From a checkpoint of a small transformer trained on Wikipedia.
Architecture: RMSNorm before each block, untied embeddings.
Training: a variant of Muon for these matrices, 191M tokens, 11640 steps.
MLP neurons of a small language model. Each row is named by its layer, matrix (gate and up: input weights; down: output weights) and neuron, and shows model dimensions 0-95. Each number is 500 + 40 x the weight over its row's rms, rounded and kept within 0 to 999. Numbers have three digits each. A neuron's up and down rows have the sign that makes its largest values positive.
After each neuron's rows, "fires in" lists the words (lower case) most often at its 100 highest values on Wikipedia text that the model never trained on; "fires before" lists the tokens most often just after its 100 highest values on Wikipedia text that the model never trained on.

L2.gate234:520440514447527483525422500521511546484417458455491437573461490468513486513558484545559477449530544471489506501511474503451484508523470494538561555432441486551482494531514448504502455459551486487529479516568526469535472536486490541516547542479492501505475512492523526520465576482491471603
L2.up234:562502522406416586469537456535488526531416518483487509495475573443543421455581488454461552567574503448507482501496559493464515465482445488523517522513473560496538571506484509423451550455545510513485493469486454463459541441473506502404509536476522502525543442447528530459516500512518403509
L2.down234:483474445509545535500521491507432520525481549474499433473580496550472500443485508452478600498555464520538486473552515528506509585498483473541528518546459507510496515503520606512493508480495538506577490531467531483494483463430526561520551441475490530555522495463487487401504499455541442503
fires in: "tour", "order", "american", "commercial", "gourdou", "sources"
fires before: "er", "c", "ican", "d", " of", "ces"

L2.gate93:495562533578512504518532562373488448496547481468528507429453473500538475435534447466554447561526485590527479534500480592425425496523454547516529492429405541528529475493501464499458574517496513527540533457492538518484440422546516510549554477481508454469485493452505467520473533456512472487
L2.up93:494478551517540508499462438447517535544454535451469511448448556550562501554484461512550477500430441478543544580442509527477440525537505494438469463506487438515537461393441502502532520621487514522421446519441473527455618498433508467483535424533510512517573530530507507516485480475476475473
L2.down93:464466496384448462529540514558492495464440477478451496504490485438463423533509502539505531462438518404439448554501446504476484555456465442488475501469500479505524568505539503529516518465494549475548480537494540440502461480431478498446446546503432473485495474503503495552464493523510578629
fires in: "october", "november", "died", "zone", "50"
fires before: " ", "one", ","

L18.gate410:570494525544566559457480494457524533544506479495434428423494525483470455476525459503490540492557493516551551527552531487515485503470500498466499423510554504545519520501518513559477496483511457532569482518469473543522482518532564463546472553484513499538543544530516500504498530513509507490
L18.up410:467551544567484519553461557507425586463433428487522539541488519413476524533516478520530544506495480508464589501461564478516509512518457498493454526464444450571443411515497501528476473442494530509521484575530462494435458500501498499455500454518511556444428504515485477501429491383513528403
L18.down410:490473590544532523502519472443486577523497493526501510496406558492518471461457438602451590509573456527519503453505518551479530435526460459506483426503488517504487512477435547525536533472438562555518487484550578507556474479486514460555492539516490403487537477473488564567486516468491486465
fires in: "of", "among"
fires before: " the", " his", " ", " these", " which"

L3.gate57:482558507521453468432516473499506500454530404516491519456455524529522497496510513581522503517488460505517502447554493525451540537436527515505432485459507507469490485501522482498547537484532474461452449551495412478488477553506563514524453443512514500568460509472544463483468465456460519586
L3.up57:522517478563419473420544503497512553499536438501504504478505494506532516482506473490491510505447419480513520417516531485468509460494474515519451481508504535570501461507575485510478509454501429457471525527537465451528463568459498469511454409482531538525490504504562524475543518491482462587
L3.down57:471549475480440441462469505468459541512572498507552503485542425472514473466444435440484463553468466542455530471502462483530563458414461479464503465507473535463500471536488547458501512451540489439454465576526502472495400504411568497492501458534543471549489528475515535486487514450502507559
fires in: "such", "only", "however", "known", "described", "remained"
fires before: " as", "ed", ",", "ro", "act"

L18.gate334:502446522542478470472489442469547509531512516515501521469491532517506468546530516499552543515534510586559532475495479499568529534499478515418585440555455545486509484479506572450478514470444567556555480453575500509544546513444552538471480495515473508443534532596453526471493445523465505460
L18.up334:514596490523523459408548503425550406489524539478512458475421560498505405399429464516505496517539462579573457488446523550495540557519488531463493484504444450476492561478543450495498471518515498458529517545601536451510431438506536493488512528523482499457447491512551521506455519549527491558
L18.down334:502498516507607477516484472528452447482533568527521558594533456513527569543486478462507567451467542541469521473445500525543508527469462499463526477519459485501464515463484484539425450523523480482529513555552477493457456519447534542499500389525519501519506476507459493607496466501485494470
fires in: "in"
fires before: " ", " the"

L17.gate104:547396518558453435536510485488507488433450522441450449533505474530469469514573604496469499459476558521546453460566499535437482490491411426509515496464572567488515480523489544481562532479561545508531525534507506470475435502495474593450480518546503519493455439440475479547449496518508452462
L17.up104:514461458458467443471427476456503451452516438440461487463438480515550475427525421548475447536553490532511511518490543485494496463492426506522519475513578508530423482566448478451530496551513540512533515453545440492500492518518587474533436493514471476527419534546491485560480465447521509469
L17.down104:485532554503485479483519530549404573476485498509512511554451476518508506484487553499585480513452509485589509528542481495465547459463432515527511550487478538518518476498429462541542478520486422458518498474465462543531551460603520473513477499520456469414460453454456572516455535554499513472
fires in: "for", "force", "fort", "forces"
fires before: " the", "t", "ce", " a", "ces"

L16.gate425:462576509507446556495505460489523479470534495434492498446472490518517464511476511507533541428451462485536529519489510473575536507407497490457486446495488525517526439546481488516475511453527516458552485556516515495460513533610484516542529431491457449556569500458463466484394500422509460408
L16.up425:517478523508436555394512473464508507458520546436443501496502487520487511451550468556473534482517457519418485525491435514544418426528420431462524507454494499583488478435483474440471528558504477494470483500557489535537488499538493467530529527464416481538551485533583547511438496456478527481
L16.down425:535490482541481489458471441508488482470463495566479553470496482478513457471382475507522499559521447614496511431485551550495532539501476474459468478431491513557436545438571492481528534509579475468527509493536542588522544582589493470482546532501493508514525467545543508538509479493452605533
fires in: "of", "to", "following", "often"
fires before: " the", " a", " its", "fer", " which", "ten"

L2.gate345:551478531479531538401521502542503466484454491540512498503471467542483569418575453565474497588480486524554433451507502602510499505489436485490495496520526604505519490461488464474520538455533522550505433532576466516567521434379557525505519527528461530524492491517499505461399507535474493482
L2.up345:564572503547430552517534487531501492501461563557474494496516465458477457397517457543530474512467466512497474509501492453489521460483489493499524500431526498517432492542466485457497465471468452494593496455548427455480393420433600539476436480406477469487461454442465495506535516434499483479
L2.down345:476553530630472507528550499474556536360468466548510470449500444491453537543544467478465561466575500463464559514490463485515540514516523471528477481566552493523478482521498468501574468530540586489508548508531515482515434458555549512466542520491515557504532508538493508547547547452527539479
fires in: "november", "october", "large", "religious"
fires before: " "

L3.gate488:502635482525443492488474530489494542563486495444487527473469522508430476444585510529519545410470430522478553432503477503536516569502518543531477528536512533512501463572582494548478526483475523474533547573551495526445524555450515564506514495513532469564471509445528529467526557495475510472
L3.up488:593562452562432498472499533553509539503513473519528498492500486506449485516523489418532557517459433468481551512561507486539591549450544576471459564483498465479524476545481492572550513492495519539524467513508484579469487546440482528492552469461469466465496533512593453471521539464495534505
L3.down488:540576487452454503499562511521491500497498511529429524468484496515415466517536475469514512468421463432417530520446467460564533509431571565493511511530453495440535486464589506584534484471469504496479467536529526454477425518450457511502513476520484445456496570469556499461495514560468525481
fires in: "later", "however", "such", "again"
fires before: ",", " as", "."

L7.gate145:509589603564582488468576490507502459518508486454477522469463461531517482497533514489481542446485484483485530437505499436519522578506538414460487529464450521567456445538453466528472510518509507542490564585469464486483567435455470502586534530470590508456497528590482493544512470472498447451
L7.up145:492494574570587528495614526530460473490527496502440530479520464516469466476589517514475557445481477444514523502483557462545506610497494475469526526455424534551421430560393480522561564523505512487506522522467496483494533458456470510583474536469558482470569526478499447541483450482523437463
L7.down145:540450544462545539559496449505494514524526525545530500478434436508477509457529462527494529539517494502531460450471506488542436520490458441482484536527464515480495512560465501565519525570529517486512486554416473528487486476479514538552476567528406446502577499421509521436481490482480499488
fires in: "may", "august", "june"
fires before: " "